python train.py --n_layer=9 --d_model=640 --n_head=10 --n_kv_head=10 --head_dim=64 --d_mlp=1728 --vocab_size=8192 --activation="geglu" --norm="rmsnorm" --norm_place="pre" --norm_eps=1e-05 --positions="rope" --rope_base=37400.0 --rope_fraction=1.0 --qk_norm=false --attn_scale=0.125 --bias="qkv" --tie_embeddings=true --parallel_block=false --init="normal" --init_std_qkv=0.0143 --init_std_o=0.0 --init_std_up=0.0143 --init_std_down=0.0 --optimizer="muon_variant" --lr=0.0123 --beta1=0.93 --weight_decay=0.0 --lr_head=0.00409 --grad_clip=2.0 --warmup_steps=200 --schedule="wsd" --decay_fraction=0.606 --decay_shape="linear" --final_lr_fraction=0.05 --batch_tokens=131072 --seq_len=1024 --doc_mask=true --train_tokens=902600000 --steps=6887 --dataset="wikipedia_en"
MLP neurons of a small language model. Each row is named by its layer, matrix (gate and up: input weights) and neuron, and shows model dimensions 261-388. Each number is 500 + 25 x the weight over its row's rms, rounded and kept within 0 to 999. Numbers have three digits each. A neuron's up and down rows have the sign that makes its largest values positive.
A block is one neuron, or neurons of one layer that tend to fire together. After each block is what it responds to, as a language model described it from the Wikipedia text at the highest values.

L3.gate463:488520532514526478479487488500520471524495529517518476513538495491467514489476490480494511495463517475487499502534523483523513567520514502509529494486511478535489464498475488507502514494522479528538511497471490530494497503493514490484476555522505501486490521489473446434493511494515463466532508491529495522457450561491470509514484494472510521529494527540529486510509512523491511501446
L3.up463:499519539507479473486504534532527454521501541521531472477496453418513534477497464496503487489504465493512521520539522528492492530448467458522505525458502514496524527509487527521519499447472497529506527509460492518532498503465507521482513473474515463466459509510495538548535473500522529512515491488476509506483530517543505455536447457503528502511492492485468487533536488530541497482449
L3.gate480:487480535509511446458461455518507533494493502523513509524500443512494491529515430500473514499490487483513508505478460473469472543513483478505481497477511531517472439491469510507534496494500467484528494486514536503489511495499510509482540476495493496530483452512465489445476505534498486512472465479496510531499475483516551551527484497512516531539485532507511484480514510498498516483493
L3.up480:480474491456501499492521454516488548534505538497493522512519494521501494484472480472528481454508495482530518513498480489504494521558521500496510525453505538483526523524489515503493483520473526488541517502533498549452534501462501510451532461487484534512476509506483509436481469452507483489508486503522546508541529472538505563502492510483504516512456487523534480494561500495487468473516
L3.gate568:486477505505561458502502464500456536513479500496536496475490540525503501522509511491507484516503448493539515527487482529535506498508486514483557509453487508502536477498500492512543482534453461495496558508516430529509503457531498555529491471509457531488472470553514521435525500520464455510531479483506503521482490496507524519509503462543512472529493514521488465530509451486503496507488
L3.up568:516484523443552553500492512466463491533516437508514489520494501500509506535482538479532500489542519540501512507493514524477474543481490497506545528495464524507477512513492467504471479522493499541502480553493460543516470504474473482502527523533497520494475459515491465486480512478455502463520480506501483525474515507507486504497485506488527551458471486514536494549483454454515538527507
L3.gate637:455470533504469461512465488516482465501499507513519495499555466481499486472516491488497534534518508528482521543531519477497526486470452512519496497477437519507485515517535450491501476495508530519501526488472509482495497515491509511486474489497520482501507465478531529467535501501488527529488480485531489518433516497515476502464493485488459495468487519500490474558487529498518511542485
L3.up637:539521490532502496541496464503482527489451545529518510461444484538522493476510512523488490462517484512465519513498538447477532507483510483483504447462528505519453502539467515508496446500472508526514490492469516494459498493507470463546528495474544470468493502527497478495482505485534468487485532467503493536411478484502504526488465503470509511516509477470512486523548480538475499556525
L3.gate763:510533463494466495490461486499531522521551483512546529463482530469454450510504561548481525480455497488433516537531498504503498484485517475477491473524516509474516484505496527531533521487506510500479500474471437531481483497441503513496506520508490508505494524509511463522492497500530480485481533536523492514470495438475529511466521499505491504494542474484514478507535502477497532512503
L3.up763:538487448509508486508504532546497500463492485466513528468482463501473538474481505469470497472547502501478561469559490511439493507454504476490488484491508476517489491512508529469541459526508506482507532477533502513494520508479501467544490452470476511493485509484472520479499554492497457469466478535526493510517545512500498553512516498525482531503531500501515506498488493466510525524502
L3.gate905:514523499483483508494512495484543503489494474512544457444529433498519479519555552498492514494513504477536476532496475506527499454477476467476486493486502486538510503508524517446467458507499512545538534485469486521495480532480505479504486488521515489523469499511528568473512479518457488514480509480489504473490541563508503516500475511556486482513486506516517467541472505506498479519480
L3.up905:516541527449484478519524519518499476546479481492538480465513521466455502532507485524459499533514478501522510487491484473478485486464457468500512476471530515513538462508502496501500496486492546498503468501466523542532535526527486486498502502500471524446509523516500489514499483514533505474513519532482488507512466486501482503449505483479474517528486504475519498529500445506534479498524
L3.gate1027:505513477495487515486460502502488501490498504510521529501506535534535495485499514513499490498487514486523506562485537496485481469463486495513483484492491507483497514501520499470471540480506496534486518481481456491538515465498530514481487530498492477480511525532515492456467503463504486504486476517494532459483469531489489450505522551485509507506510472474506500507526482537487564479526
L3.up1027:504467500516491472521497495440478477489458490487520501510503495522478470492513536453510517538463463479514477551516533502511495467494483477461500488486500512502484502490537484563494497508480515524482474507524465508474516515495449473521457495532448478531519473500539469536474507517484509481508489493459523511482517463488506520524479493502500521466501541515498485497516483541505508461469
L3.gate1399:525496473512505515481462514493547502492482498493497512548494506478531534514501527466527508484528501483493520527490498503549546468456474535543451507550485522485521510532514470519469478492476532502521489490438523522483494493501518520498474506532487529467497496492475472495518508505499508498493526469473482484473525465537471445500495526489516516518493500534496444535472468478561527489462
L3.up1399:526501456566505490509503497532488510530479541491480546482517498488568498533505478476526508489493446548465503533503509519515507480466462499519485520534534546497478497527513524551450431433480539525503512508432533473537454525491484508479492512502476510494506489525500532512502483490539510498501539458501500445511491484510496499497548522506490531472476478486522465534535507478474485526456
Mainly the period in the abbreviation "No." before a number (School No. 20, Reference no.: 844, Vol. 3, No. 1); weaker on mid-word pieces (ro-t-ation, jo-c-key) and table header cells (No., Won).

L3.gate371:520504519493554484510481492465511504472471488508516532491552510537487520502518512554534495484515510509516545489553502508489509510513443511502513476501487517534487515521520554501523500513449512491471491501531425516542491514495491517551485482497473500469482466499500492503527533493472499493518474489494508526484492480484511533512473522521500481547433469523527527483505476495493488484512
L3.up371:472483455494551512520489478493517510488517512486505524466511493510512544482483494510533489500537522496491521558470475491472490517497543551528462485497502481473523489501512531476537503526506505497501448520499498504472492507451527444537534502481468522505510479454529526486479505529484485506502552489484491531516516520549503556527505494514529519477468532502538515531497487458498496504514
L3.gate374:495529512467522496486486505478469473466506498502487509484511485524494488493518527505507508528481512515531542519512524484503501477502483522524568546513466492508481513480513524498490527546482491512495485507479460539470512469508501529539524492472502510483482508508490497486496474516466504472484494523526469507515540520465480491519516521528518495494498505472495536486523462459508484526494
L3.up374:497489483542524477517514489458508496489485508491494480490496501520482492464505492511490485528479481482524490548490519500520515470509530487487461492473495531512484506484505509495512517525486561530522480508523504511480507484497514492528556488511479521455469495460485503471499522434492549478493479537518489524527476475486499543497545497517504491454545523503441509450512519521482507478508
L3.gate521:496545528496509476462505499508475508525496481514525528477512479515459513449497497495493491536517526453524533501476511495473495511540510511495503499494461507562523467485458510474502452486487524495499511497528493494501483487474513513486509554500532514482523555499491537488498505493540528508536433499495488480508488492494518552492543478519502460481549507538501529517532513490492527523509
L3.up521:521535500506488503464508535486504451515488531555528498477532503509477481461496478535498522455491515493482505520525501537510451513471473471482497481551493480555523462477474526455511454459513489495471482501520482517496551427504499509493464520490503491486465508493499522510517488515491507503493506482496510492487501534518485510487487507510543476510512518489448512502495498487483548535509
L3.gate601:484492526482486513503569472497501518465513531517539482496511529533479520458509509433508514494505495452486429511494526495517449490515513515529493531497518519472490510511492492498485492488500530494495518535538508532513508464462462493526524484470509559505449493495493535491503477479478493458491507499482496555534447461510491504525481518484456561552511522468518487490464490493486553483510
L3.up601:463529541508506521540528497492529508473518467490527511525505503553518539520484506458519494525534494519511500465520531524522489519499510516515525520480487488563477545545497483517518496484488467533511534519470459529490549451498494516488517472465493497535529483578512475530497533484485511519518513505475475556542501478481479488504535509496477515487517521506507527447516485503481557504540
L3.gate611:468494504502525532478514496480511468510478503487544494457481511461522522502540506542457524548518507513529519499468531487501466523487518444485503476513504537464541500469516456535447480498501494519514522461502536541491513490410485507539518508492496509495467484510478480481521504485530502474522537485472510504499502503518508505500493501490505460503512512467538473483515480520527513516449
L3.up611:510508495505495500456466474515497495518509483485465491487520483533507490463532500479499511492502512473484517515519545473544512530487469521536471481502458481512521529488524521516506504486484479503498490427501505487531501506442459461501477546508537515519529490553487481535497525502485496467504476530485465510463503501514514504513532501493464528486551510511502527500517477541523461487507
L3.gate1043:518527535497507504464467477532485534444501494501530471461539503484482571500499530520514509547497489509530507519500531458473469516543467506498458474474512517502564495472444517504499471501488519532481485486492515519481509499524505536460502522478484515471553483508472488513503538503424471513494497488519477513479542531493505485479516466480505513506489464496536431512518507448512498547517
L3.up1043:466487454510471514552444479487503512500545503504488509465470488495468511512511487485500486503484487493471485532488496512506509497523496477514554483470491499487512503507507483521485496473557487524463543516510536474474488488461470493464526490460481487468495494525496471446449475484504519507512483527512505504482514525525454474510495518498469486452516506475457469495492489501488445483491
L3.gate1307:475512527482501515527484462474491475488501515518481522480504484495533433517478475525562537559512528523531476501483542487495524472497487465500451523506465501472511462478545515431505509535528514467531524479442490481511477464506528514507545561491501499446501513497475465497513488470537509496471507544499524497495479492509551485508460498504545512488495464427476495473521503516501472503505
L3.up1307:479486495495481510483510497552534476495486532490503548530483492470484492503494521473524457504516501506516478467498537424483539503487541514506455491507538515447499439562528471496476516496506489503540514507471537466450491541512507496471508522498461516498487470523473481500524505503550508544450513530492497518506504466513506527515489509510449451514489507476492476472538520489510501495484
L3.gate1427:485537493503501496528531488511514482507512478496478548485530484471524510480524477474499497493507515507508510468472561533547532492556491487444423490540501498495512488526558513499518517474484485507502501492518505498492489471469531515474513558524469498460496483490435538510508464524468494522503498560487542508505528506499494524517470502519453503491525502518487491470507464466467540477490
L3.up1427:488524533512528472542502459526520523471500517478466517514509508495514501501511474482470498492487474490500483484471553539487453480548485513481457471538528497510560495494502510460502483501446493483510519474487535488475534470451554507508519555532501478463529533516464529514501484508479484494520493545470514500536503512476477506518480500550473468554516499489477507507534487507468528473503
Plural markers and plural count nouns, mostly the final -s on a noun after a number or quantifier, as in two division-s, eight times, all players; also "List" in See also bullets.

L5.gate1578:525498482444573533489479477506469510508461529479498509490505513531489510465572487447482526546521505452453498491496481450498468503500525451495480487504471509535500502486512491499514501520544472523496497500518472504515457486459500517497472535524494531490553497506524474510473540497506486501465514475465445485487489481521525485485509466471471549491506515512525518487519476468533460579523
L5.up1578:467519489504462523510497513482518528507502475504525511491514477459482495530514474563560510515526501506510542515511499485540458482547501502521497508476491511473520462498513493521503508474489471519515510514488489531525503535454496459530478534472463519443496485529471470512523485504544490484504486461483491524512497447449509485502480501499494515484479485480533493479521424520469528522466
Fires on the period after abbreviations and initials, such as No. in track-listing headers, Agg., Vol., Jan., U.S., John G.; weaker on other mid-token punctuation in tables and citations.

L5.gate1725:483519484517529543510468506497526505506497494479515475510516476507494485529496527464506509475523500524522491510522521502500530460493502505453494528504500472534456488458503485516501469490489501472531517558463486482479531512499519526511469506489494505493503509493512523479503492484463498494509481446489502512463508536494529454491554548495488449473519548531507505478514525508501492468524
L5.up1725:480473500521507496533492518530504499485497511460514510496499519476465491504488511503474500542494476482520510479471507516474488500494468506519478498471470463463468529549535531484479463550501502509501487538526496510474513448512502519416516482446521472506464519505538487510484509530473474522509492526476510517483496515504489538468520497527487487530472496489494526458522567515510531504505
The plural suffix (mostly "s", also "ies", "es") completing a count noun, often after several/multiple/number words or as an infobox field label, e.g. ways, Victories, appearances.

L5.gate186:555485454453518513518500489502513480546457482485511512493513489473446534487525497487490503503471528479464482490459516494528476551481557498508543537505527507534518503478491460538553480534457514487494529561549476495485477530518480524514434538515470475465489571535500474532503534502505503501501470479447453513467567471474486499483504494525478530534502533467462502478516472515542517565533
L5.up186:497503500488475489478511516528510490543502545488466453473522475478494507523466484452518515509512503482485505493527487474474473486494438532528508506496506504482473517502479485506464493543464502531508476466505503492518501487479481525512502506529491491489487503467515470480438506487510531488494488521549513499509513520523524491456488512497503525505482537508512493523527511500588442445481
The second of two consecutive newlines in Wikipedia articles, the empty line that ends a paragraph, list or heading before a new block such as ==History==, a table, or The.

L4.gate520:471526521484455489494523519495506472495472501500499460544503533516526492528493477487513489543455508536490476511486503513491518503517467505512529518525536530532545516470518454493519515453465492550456528543537493490543475509486464523523490532490462508482474535528507511521512486539525487489532508510485500554502483468524524475501498560497516530530538476508534474515493545510517478487474
L4.up520:501447562503464489556497511430523526467523494503501504495543534505481509486482485484530484520518531471530494504529527492448525520508516492483554464495491479492531455458474489528516475519487482505484543495508489523514541498445489501482493489518511488494549511482478502535507483507489495499493515492473514556505512542511487476452510519525513482495482478540505512503522488538505525513521
L4.gate629:468492453493505560561515507493518491496520487489513477462493492517506502504529503464471490486478517527525508514477505439480507467521443517482528472517506458531542491508487520504517516492454480515530462468527528501509459515514488533520499496513456533501505469479485468526446498491548482467494484453492494493538528515472493482490478509474514509518485513525502443507519532509483534469538
L4.up629:469490447481536459487483488499492476483521504513545493505476522496557502506527479468474506501541486464474506473496520490494463493462524474542482539501485533555539490437488494473527523467466473521466498492495526517480561532457470465484512451522472543517516491517484477498478518489486496501443465556502495537504482478459478480494495506495486478528494511488506579524487488482497482516483
L4.gate885:531526475482513520484501528521496454466487529483470456467467552476472515502489509544498462536531468530515516496529499539510499471489559545551498483530491481510519446494536481515540491497479466477506470483527474517513445494497466482442480507466501519555515482529481536477472506497517495520530480504486493490511499499494483526509451500444503497550501521464515483510514522520474508543509
L4.up885:469525514523480506511492531503465488525508523532449474451538504466457495483490499533465453543507493507503500506507513508524484502521516493489507499522543506520504477510525470476528537526463483501455513522502464489476515501481479494473476483494512502510538478497503500471487498482566500483513470541525545545460503528491503526511505501470489547533462526491515530488543508508476498502483
L4.gate1013:498493504487482519496534540503497508499503544539472451505503531488470527491478535502487498497479551530503533514501542543456518515524530529516496486507535503520491540510488501486540512506498450510522492492540472508491502477496519500477466502494478475485512513480506508495480461538538490411502495526494487509502511488495526537498460500496536476556448500507514478515510531523509495524540
L4.up1013:497511501478509497514509534482463512475489539549475451492497486479491516518486541506491494490481521553513554519498521526493515511531525458515481493506558521531496534511503446484547477514507454481489497506533478500494530517508485502483516493490467498488485515524512502484481481501522503452519492524494484519512486512490541545498476493499499517531496522513531449476537510517517515500530
L4.gate1071:521469494487487519487534524531542500528504479485518474484479490523512481488499490455458486475498496502483535495511526500468522503515557497472511511479520535513458518533497452491515496525504507501484532488532498495501507511484443511500446511517518537461492479495524504555499461482542523456479486499527503504482496496531486492503480496545504476496504526528516504524500505458488509512498
L4.up1071:515469487499486502494452529469526499467546522500488456535541473485507535528477535489458484495522497548491506517518474529491511478437534497493501527517481487495499537502515515456543515507500467522474518519529466493507477561491433543470489477523536528444476487488519442550519429513495517504503509489513539542495507504497479461542505533455527488502485491550512479496509484453509574502476
L4.gate1237:529466529516523511483489539526521449514500588513524503493492496509517503549472494485469475508493517503519501515484498471511486498480494529499502497497539487453513523513484489527558485476520518497485470486528489518487473492492506509521470524533526482502481498504549516515479497536531536489483482525502487527471481504513488491499492465484482529494485476506546479520525528509485486478447
L4.up1237:513507483486505480481546501515529473502541520466495483550511529545499507507501478456466501531514462513483482507493534509477497479501469542491552537473575467488492480505539470520514531490513493536512523449500470526468473507479444504500472482497488508521442533461478481518483514538510548495506492492540511498519482530505521498516488481515523506525532508510552467508482501479504471505474
L4.gate1425:444488510546470507483518464454538479478456538480460540497554508490491477523524483524478511512529517531521446487490494499467531521496478478518516491503477482500464479503514461514490510468506520499537512500516529503470508520507455487534501526504523495478496511512492461491536483521529502525513450456497470480511485483498455502489529496507523481476442511511496519522493524517523453521503
L4.up1425:496519510510510509504529519521531499450500522458456519520509509440503516497498479488526514505477494462506526493494464537491496500445479446508523513487480478497465470492509491539548533478507527519531517465499559536498511512546485494511525518487487471503511554515506493482514495507496502527523510521519415477519476480523461545432478485505524503500480508461448495483471483546508482511495
L4.gate1461:495491545506520482481524493475522478509513520512483453489484500516484525525514478460460500541454488548510528505491524511526491525522496527447539511458475474541487439530449462484527484488478483509512474530469452484512487559478494495498452523493500529460472482501504524532468496478489475530508489498479510497488527536495489501510507500530533510506441536503538486506494518531461496539537
L4.up1461:480530566539461496505523528496477515541492506512472500491503478520449505553472455507464505520500425549491526527471512499521506507529478520488521500460511491543499436515474461513523500530501465517543510481481467500509497510452480550449492501522499518493473482476510515454472495533508514497515437505484471511505495505497496496471473539510521483546475540475516495466508506546455519531518
Fires on the newline (sometimes the final period) that closes a paragraph, list item or table row, usually before a blank line or new paragraph.

L4.gate156:516491520500502497497519552555494513472544503476492482483552500480485517431519511482470565529506521547509480563460517485509483513504549487478506481526527537476478477534509532482517473506487532486487528466455488452541524516480532486463527483516520472475528524493498497492522519477520513498525506479488471503484484514445479499497477496496501462541501522524494504490542493510501482512518
L4.up156:494502503464518564489529502497505494519490509520487510484498473463491473523530469499485485464485468492534508510465477534503502543504518474516494523537495554480482461515494468482439497487498489509511554517514507485472495462482478510483481521528496510534506526518529529467492498509498500475521522503519488475516520469504466477501506562542512518513470503475485538456495462484469475554497
L4.gate365:514495471452443444485496501520495509473500502520490441447557531507516450513523491440507525493490502469495509520511515544513494511491565536516498479514503493463549449505494546498480514517457475512492501461501504520495455533505514494506472537520523522502485490488504504458521503484485515469535489507546495518530492536490518477506524490501483457502495488485491490479501487545514421525502
L4.up365:533512532486447468501482542524518485477474500579525516497549479505523533512529493494496494462493472510476435518488498512516485454504472491495469492544511500486429476491503535474490498542461483502504460476562486520484495484487490540488509432504503480467534515473515503540487444489483502503501484494529500529513483515491463515526528482511480514496487510487484500477511470502442458463483
L4.gate513:497546498498496512506523535524478513512485463521467473454497526483474505475523529486509527500493494485481464510511540534461484475520492509506466527500509534498497490472508503486483521458508486498506552506490528534509541517535507497503512477564484555469563498485489480476497491500485481511509502557507492498494516486501530499514489517516466487517495512439488550506496477501469516528565
L4.up513:490473464499492467511514493504498505475493503501529480495507512526524506502480503514442510503494490521518464471508474479522463511516507492545486484477464496527485458514487463497509464541498509480464527535477485491436491524515508527510509511507490467511543481478486550534539514502498567500481484463486500497445530499490500494518487448499485469495510485457461526505522491498496474492502
L4.gate537:471521474589486514483502458529442549476504520493517489508487499493503517504495495454507515520475485511468506528528491486541509486499532508494508542491435481488492479484541483483472468475479479464556486486495555520526457515459488466561470477439535520487479483488534459490534528478498516484476502525508488478512494541511523499487517505483517509477472500494496468522515502501504494529508
L4.up537:489502467479477500487499517474484493518490529493540485485516474495483494494511483455498529501534510480452497458455505473514491511471519517452487508471486459499516498522494527482477506462556525484529486504496501509520510500481478482526463512539489476453523524511521496518506492490500451519518485460507478500528500493493481482511543521485513458478463496511468447487522529499514505545502
L4.gate875:518467507495496525513487532496534542511517475523504482471531522492496492491502514504495495525493505480513547492504523501479511497530503509575455459537495496494490482481529471486543473520537468469510456495480529427450514519459494495500538517523492489498513474497527504493502532518473542481536475498497469540514528499476434535510512499542505478458515513499499524504506510477499501495544
L4.up875:460521497502512483495512504509497501508498485497454485508477560504507459494486479486499510501499500465492503479451486504504490548542478510513462521505468526505535496519469472489519496539473483468549475455509478485474491477508507516506494549453505495459453524504463515475463500519513508509554512508461501523511495512513446516526516542532515475440523517497442445495484434493486532482483
L4.gate1282:579474534453500488503497514506480534495536478515479476492489492516540458485500475497507485467458538506468541523499524514514480513466482503503510530513433503512486472478469463529527515498509490500477495487480479500453480472525548516511505495525477503455546518500528514486499509448490498467525525504482505539496516548474524519483544508473487497489473535518462520473517514523457499487528
L4.up1282:511455494504518484496476517537456529496492500511488461468514542489476474467541475519481491494528523480517478519485475502538519483494497472531510473449509490507492477483522503464539490513510510444489507420467511508503536499509473496511454527489486533512540504489484479517531486514502584493510460533533489512455467503543507489477503508502494459515496540469434497526512526507519485533491
L4.gate1321:502518509524517555446499498524519479469511489534525494534526521500513500506547516474498514495479490514491520530488538484547538501520517472577479536527498515536503486508513503454441519536484490517475522514494522527490546526473461504480500495506505495532499531536496507461459496485488575455500510515491556548516494508517491449517507532490533473499488504488468512480518526524526501488484
L4.up1321:509513484500501514444479497481561490526494546507503533568540487480484528506512528481522507520486526518468463522503558530529481451498465503481489532493460498516474457530529480525530508523461473501518512557459498503518503513515505489520531452518489518506483550463515495480513509526544552504493512496455509529520475532501507469512556530457504486480479542506496493496534532530494519491475
L4.gate1585:523478546518504514469457515483490520519518454509511468481581531496479573495510466494491527535526545494537520499517496521525531512491553532522520521502488492489464492512487511503524482487501481514496526540488562507465537470527491494484506467514519506494480534493536481458505535493510520498511457548496478491522478512484477489555462541501488495502490488472527517517489478545529507482522
L4.up1585:553477517500511521473482490515526458457502462477487533479555482504501499503490474514522526537497483495483499472501508508539478504517478544500530482484489478507489471469500507483496500490510506509523533473497493460535483493487517494520497488500474552495498492514482471484468502501484523512509475448504532515460482498479485498543534509504468455541540441486482486498468497479487503491497
Plural suffix tokens such as -s, -es, -ments, -ations on nouns, or whole plural nouns, across varied prose and tables: desks, amendments, Total votes.